config.yaml
n_layer: 22
d_model: 256
n_head: 4
n_kv_head: 4
head_dim: 64
d_mlp: 1024
vocab_size: 8192
activation: "tanh_gelu"
norm: "layernorm"
norm_place: "pre"
norm_eps: 1e-06
positions: "learned"
qk_norm: false
attn_scale: 0.125
bias: "all"
tie_embeddings: true
parallel_block: false
init: "normal"
init_std_qkv: 0.0312
init_std_o: 0.0312
init_std_up: 0.0312
init_std_down: 0.0312
optimizer: "adamw"
lr: 0.00129
lr_mult_qkv: 0.5
lr_mult_up: 0.638
beta1: 0.95
beta2: 0.95
lr_head: 0.00441
grad_clip: 0.5
warmup_steps: 226
schedule: "wsd"
decay_fraction: 0.8
decay_shape: "linear"
final_lr_fraction: 0.02
batch_tokens: 65536
seq_len: 1024
doc_mask: true
train_tokens: 621400000
steps: 9482
dataset: "wikipedia_en"
MLP neurons of a small language model. Each row is named by its layer, matrix (up: input weights) and neuron, and shows model dimensions 0-255. Each number is 500 + 40 x the weight over its row's rms, rounded and kept within 0 to 999. Numbers have three digits each.
Before each neuron's rows, "fires on" lists the tokens most often at its 100 highest values on Wikipedia text that the model never trained on. A number after a token or word is its count.

fires on: ")" 75, "\"" 10, "mar" 4
L6.up1021:495507475519502576540443394497530464544513501521530486477489506501525545452586457474507489554468557527539418509521549462490437560523554563474460482568529480519463505491592569505491472446508542468414552451489475479495437516502560502495554514452497552498552486503483485580505500489443554560530472477502415507497504439466476504539495530552494527554422465448560468531511485475449491467479496592540437519457476568545523463557555499542425467489455526475457504500573485514413486450471459549451425459480487492502576476488497500524562495499515414535497558551497439575560518517457473513529471442424512489555519460530547484478444482526445528533476516499459455503481522563519439555514527458481556524466469490538503497536466475491540500521574457470485473490438492480462501601502509

fires on: "0" 25, "1" 15, "2" 11, "3" 9, "6" 8
L14.up301:487508494482520474484544524517453415568483544436426470567542467491481446477501421468472504412481609497511565500483510494483496509568501532419481444488528495615420565509460455533492511517481513472446501449519494501532458522559548499515453513535523505551491462498460530442504590502515492578507505550526455447527464496544526509512575501456514448501528535515551457544499525495481420538425474538539553460491507493511511470533519510466532541428370509470491539470515530457525537486602536530553499547513583452525548520497548494423492471573465476505508466565527452578541539494553517493472498476455437455491451498469532543502561453491446452460530525490466462477545559474509514461531563538482520497451509512474534452468445508497512459458546543484545535476502502567479495584507525

fires on: " re" 38, " be" 25, " dis" 21, " was" 11, " been" 4
L9.up290:496487530545426555448534461437540456489550545486466529469601449463477527483532485608516484470509486504502513492517413528528549498502543467499484526480517520516506479488548540471514533451502488467504579462510534450436495509548495554574476532475494463500496427494477505458440499540401506502499471519533462511537520519539504516550427561514499499452504515471504520455547513420458446483537424484532558510500518491557506523510472524447424543565530474444432513512522535500495562485496508392518511500476501549587563565451563443485536476504479511528467414511571450449499488490484455473531471488499511500507498509510542439530492504596532517535506480529503515486517507541525496395534462458492469470429491494469490537382475531487444521400608453534472506456501420476588508478518456

fires on: ";" 56, " |" 31, ")" 4
L6.up338:463520536537590571491577473488464510462456476445497461578457506497536452489550454505558474461479548509546554500493452465564531533499547514455490431531536471553491448458504527426535531534514483461463481459500513491497490530519518535504556572513490513486507462532484502507504492480509592538535440519485447420454520479487515524479480509481536513526484482549480495453505480456408501453484492557530524552453503546519463478529510478511444531417485491461514549484522541550435434489558523543529527508512556427548510445474521479461572488492495445456486524521520537537427518549548482437519420438380449507464439480577513556441506508551464564525577436435454432488548597563534439528544519493476545532489505429479492534450526525488570474524502458505501452446432548486473511474491529

fires on: "1" 60, "'" 18, "s" 10, "\"" 4
L9.up398:516549509505571497532598448485488482523477539458547504549517514484522488456535516533532543505439601528529477488541498505491397542442521494478452513455485412528538446507523476544507520507482510499552510477516552511454501444479450563537543483413440506542495460494454431546554500519480620467508490404477491530465449495518432498545528496539490507504452563537489427458556530443482491530509508547515450519490463445505553475536537469433467487446502502494518471414523552484456480500488496532537534516483526459527595470517498487506532517483503476580467479540565472569470533520442512508553421447450465376480553570498545514503481492516439589521503503522542417507436499526415425466480546462474529462508513513501511513451503506488575505507455448489509490494494415540491493461520457

fires on: "–" 53, " |" 27, " " 12, "-" 6
L7.up689:572504486483586478510536537427547512530435460487578536616582465457547442513497458462510531441479528520526521481450493511541461536481500512468531452547506444527505514499510527529496483445511501476443458548508511513456465553502483485529464456478498505527457509460513436456440574492460564535512476503518491481475457529518485481580512481497463541581506473511580478488561570388538454415508511489494532557510573551577482434567586546472483557461441504446460537484521524460523458493559525422538511505536557500538514527474516492484443520514555510553472545533470399524565544512541496518513436478400488450584545472507457538488543418513487502475535457477439475502549491540469579481474512553480466506529504429438512510480515501510535514487466493498473454522451467496542480482523517

fires on: " is" 35, "s" 18, " was" 15, " be" 9, " ==" 8, " been" 5
L9.up760:498503556535488547436540472432566525500576523525513509472570485485479503521520493521503542518488490523454527413522363529530479539528553452512475506516543461432503477474505494492442544450517520540588506487499588463514538526492558580457470482510556475525561503514457566418490537482458502521512520503501393512513493508512459459474493528498469461428552519483455497446574426470500399519532419548501530544518451528567508513507553404514445519457500535477503484537526540487508528489471483540522524481521513518548538540461563475489486502536511558491486406539534418450456542544523395474493474511495499517508556580502491489477456494521536504484542528544431493503529566510559478445496496446459519445441469498575481503503469495551520473452566404476501539541540494434540536481483479

fires on: "1" 87, "2" 6
L7.up685:539578586482494536453542431503461490478517513513471489504566437506419508457496493546518541502501452516483549471456454523542500590450526524507501514553470494462452536516454566448481516437521468531522442497485555467449563519515509471473523513514508561520514506455395545401439508516446564464511443461485483467456519551498475477528568503523489496506495484552508481445516510453434492501508535461515481443494509501553501516475484522482469591482464563484493531414518535372581504459562485561496558539498603542484542498454484517557468539518538533527475478501484515520520554531569547632499557478438401458475502504526557500504488488539524504454537463489467501429520474500531484469479448531432462513504490484443534443501534514491518486444524479491422523567516455458573510539499479

fires on: "ia" 13, "---|---|---|---|" 10, "ation" 9, " States" 7, "ion" 6, ":" 6
L6.up268:519528534457591479482538426482586501542522488524562506395500503474527539520457498518555539471442510515537499507514518474500521535482500479453441468534516422552508484488529513594559503490502565484481500433490504444493451549505408529514474515530534507561503439464556437547488502519524623503519612474537466514468481560461519529533502423467485489526454496509499510421489507472536547492502499502498446463476477552451473500568574559464529501519514554482467509476537464571486453473492454460562520482507469467521529417515512513440490461481500412466467563526484460414496622529486434498506518492524499418526555546529470593492468527528430535498521507506471436524439508535513475521506530539442540526502471501519448449474460507550521524495483534498475418405468533504556487479466506

fires on: "-" 25, " S" 22, "s" 13, " p" 12, "op" 5
L14.up85:546528588485520567537545526413553438506490471534499503538483488469506536508517527491475529490487473521589443442489532475439472475508580597515496447564522485545435429446490501545537499446466443537478480461562505474425510471482465469555474497504530400496466532556490541453496501511497555492545478505556466500471534462494461387458493524550539470468472526512530476505484503432563453545513512518553549520501500528490536553461570485437415505526476519481529514571481492530473536522528484519492536436480555541552513523487534495506516464498508471484479515529495436576454470503458392451514574491423511536508520495519497479474489407532502497481512455478466474485534489526469438393535525525553527434518549548525517468532473520485561511414444484529490467432461448421576455463472464

fires on: ":" 32, " N" 11, "---|---|---|---|" 6, "|---|---|---|" 5
L7.up248:586584535497518522471468438452510483533482437478522444457497476459575499467490520557471559480502479476435509514552517482588462499494540549453420517468543508561510474439553509526557460454511460469486478430519477544463493444572422549529430498476484591581563485449452497557551460530529603510485603492508485582525502484481460548542482467487510480493442480513449534512548465458533484529464519552505544493508534489481475477508492542451460484580549533457523492450544519497457474556541489383558557516489513393544542486536579502512471506449532494426428510510549528513491539529555511460497491488547487454430514504479482524516513517545519466478518523519472413486470453543518482474525487540523575425490482481531470476498484527492551517487415500551493499451464533537503472530514518

fires on: "0" 36, "3" 23, " one" 10, " two" 7, " of" 4, "9" 4
L8.up320:457499492524463558496508530546435496502559564524546446461543514585441471505531466512511558430453585534505483535472517471500519591418454515495394574468509414555501534502541490506514568447471535480496528491509516525534517506498550541483433516542532477509529481491484473510485563558425503519490487539524488488543461580547449539449518485488467498479423473482499555475477598466497432517503513544500489439484457492404454443485521533524511522489464530498421495545512551493521493495519508606536447501370439462492505489506521516530496444497513490491503544512545480524498575519457536511583469484464483450497493513482548439477467518537467505531536534476475478398492482431554442571512456414491560431500523477515500499503497498484470433504434487487585498455517448551533518521493455

fires on: "1" 41, "2" 26, "4" 17, "3" 14
L8.up101:489542587491583533556520504494477484466522519442501515513507476510464544508490498511491526510432557476440451479517543476490471610494521466503442481492529457506527535552517482517487423479531565517439536474525459454483467503452539447551498530489408580462446453429462464494502478518453556455544414485540516472502482502555490545497552455434538554582441443526463463494493585488506463476549533510525466449518471451465458449613532541452521507479490504503543506471496529497487449452461518593541570516518517510455479392513417492541458496466569468480549482482481527554518574529496565534491490449449432462537530448588547471516432547510465519510489494508489437474484525433487524499518459587499498475516553507516494492487468442493466443504464465493496491503520401468537443485528488

fires on: "1" 18, "ce" 10, "ric" 8, "mon" 6, "rian" 4, "de" 4
L13.up541:430435502558539456512520443498544449551475491443479510519499539473466430447521455464552529523530440496516420508477452503568500473482500549452433523512510528498487505489515498485456525521533471443430535466456562469533498394455517490437503483513528514553499530479454524447472598582487490493485570532558508493534500494521569541470451458527519488482430475495492514452459619492388543547492464509510482519522480526483529515500546549476449545455417591499465541533541551500501441465494539469491507458513524471546492525462476557481501470554536560514528454547565470555545488546491479585494505475501474540544617575496480492432532488615503543430504512512461477461527492453466567475463503503507506456480457456510500525430497577503457519491533546520438531490488476524519497522452461

fires on: "2" 43, "0" 11, "9" 8, "1" 7, " late" 5, " the" 4
L14.up673:530519494546517597418500482529494518549562492514536460528521527508436435468475464525588548452471487515563484468473486471530540543413510537485563471487531470583496471493444550573487599420502499435403482477550555459485535522474526497458477502563539524520475503560462569442522483512427560507488470530467480457475473517506449413450532558534556462473505506549494517465521518511519476531497559507508474409434562512488397466408548487471536535426504501509483490451512496386515537502493493486480514527480485427481557478525505497537480520484470509597486473492574502468499503497463508549512448532456453451461566469508599486425529445542480531483489490536507505478488485486466546532475438478476526467526525476529494480442423553503560458436500469469506473492517463461511525469516500

fires on: " S" 25, " the" 18, "-" 16, " |" 7, "," 6
L15.up611:509505515502519486537565514421545482466425549491500505526489490454518519452532547533484557486496498541513499558519508501481460603552551458501566458516535516515454484441485570528499477484480534490491502475543468512477481545521548413486491486454526389544563546498474465451424525538455512474496434516442480534498491504536534492517455528519499561503507445489549505515491505443508452510451513526573452512501450519520525491538512472545455529458439472430471458482539489544522532539504541493536488538430551479608520438437471482488516400526504516516506556548459429530496495526479443491490452510468537493513483462482546440497560389463509538478449484491507488449597449548478489382467534557509541536527486532445530553481465550554513491470518460516475541491398462397583500512437486

fires on: "2" 23, "1" 20, "y" 12, "ir" 5, "9" 5, "0" 5
L15.up973:553569529497471527446503500506467472473512541470447464563510489500461450518521530537543463490498476640517455395498466536492526561474504546486463486582480538554479551513399467455543531564489471504468441462545555471541526549535486463469460471515460563471439467541508533393503529543495539512533446484515492515566474456574526475425479523474536472439469482559529501446484517481474515597533500524492445432454494550519531469520524545446504503488427541525519513438470540480514478460507507553471511542465491477520614519426478535520579477495443506536490508479504504477522575558557484540553448477461473520515529487476562493511492460424494499426490473501459510513546570551483509476481489508490509441505503490489553494494461488426481471476487563556529621567494448511520444534478493

fires on: " the" 20, "ion" 13, "il" 9, "," 6, "\"" 5, "yl" 4
L14.up607:463500472517475503501507517527498442479479560412529460483469459467516474465498478569472487496508556499583539539481505493480467522504586481509435503560457507568474531470455529508531500529484529458466557528459481517457476491441499482544533489529495499512504560519522507515421505568471559569499468421457502531513431465478487470510519482483570498500453486460501524485449491470469517560471547477506494477528504568475467488522537480468475435429464538486454552437481558467520419453523391502509543449418492432519576490451492474538469563527551419532466526550512512546456530512418530451461499480481435506498516511516518419560497439503421546436428519516497476518476547509451459491512546517488571592493474441493523463567553496521600521505560463523468531441460501596496476584437532

fires on: " the" 37, "," 22, "|" 5, " other" 5
L6.up119:504503434516494406491539483480434505433465547477476485536554463520525470489518515556526488524483619536556517558461570473452486523500507473517553493521473524462449465474496628542483562497498542434476450529530459579538474578452465472494478490439507495433462541501515484391461515513451523496480556529531501501461525500554591489576482578567478535505509524490520508491530524489498506544463499488523563511489551451568471459518508498426475522489520440445528477451489518503523511474402494453538485449530482463488513497473471503499559478546516488550462486522523396457582472518493500551559482507466538414494480481516540464499590456540495451446510551512492416498492503501536503450498495581479473514423517500401474551427463500490505457482534468468486542520437513444560493508495445

fires on: "1" 38, "2" 17, "3" 17, "9" 12, "6" 6, " (" 6
L6.up207:502580527525538464428495525471507499569536482536481462476573480522477518488551510504500560474453502501444489503530479478517550549461469514538424533478504448547511484527539511538516500451506540455447483476534542450485449587471528507487469505520511540577489468461544490521503474546414526461517455503517492475532488626519452600481561442449525496525415471528455512487513484469464416498497454503493457436515454488530484461497545514456515542561500524469486521560498531461449473482454450512594469461476441494474523493536523476525469552478607431488491453481542471597505577535487590463508482465440494441481557495484565494548451506551498516497491500528460501428563496449507485549517498533529461448463484512467451497563473517473507486361484446563494571460501405506485500501482461

fires on: " re" 22, " be" 20, " out" 12, "s" 7, "ly" 5, "t" 5
L11.up241:458467549546519536505546484466564495533510494487522469461550403506455495416517489624495474474546559552582428523513504471489498479506614497512492535481537518430469517524542495453493526470480503483462573446528528477472533574532466526551581455557499466534526514478439526523411496515499525487500476400493438550521523424486452526524456640579543500488509510554502480500514490433518428519511479523515551552485574508488532484470471536535427536465529499431503511531526492492519531520512565457624505471479533497492555513499561506505533540511484525464427487512537433473463539509445540407492467445473510502460499569515559461518446467535533507491509438451518530494507535541491435474452538523526523491490488442509543524475483502530485540515505450554479541538547514456519539440502510

fires on: " a" 41, "A" 22, "B" 11, "mar" 7, "\n" 7
L14.up355:529513479503569516486496441467541425544488493542429450454503452521511518388566562536539570473480544506520482480504556431559468569521571509455512535508492443487509495505535561485505555484500481481482531504603490517436459469526449551477515495486479506561553499500459479488498509511395553438489523489518484498515515437572471448555450566489450470454481512516501446444514512463458504506500495538526558512440475521567516519482600575497437483439459529405482513416528546499455493478475512524510476517505552470506539468515559503515520450438452516501496559547516484492485506574534508519510472521497515486526478535519593381461550489503514406447585551499414495450491508500476448462500460461524559478475533502547521526502522531462537487453479487440566478526530489531539458581494467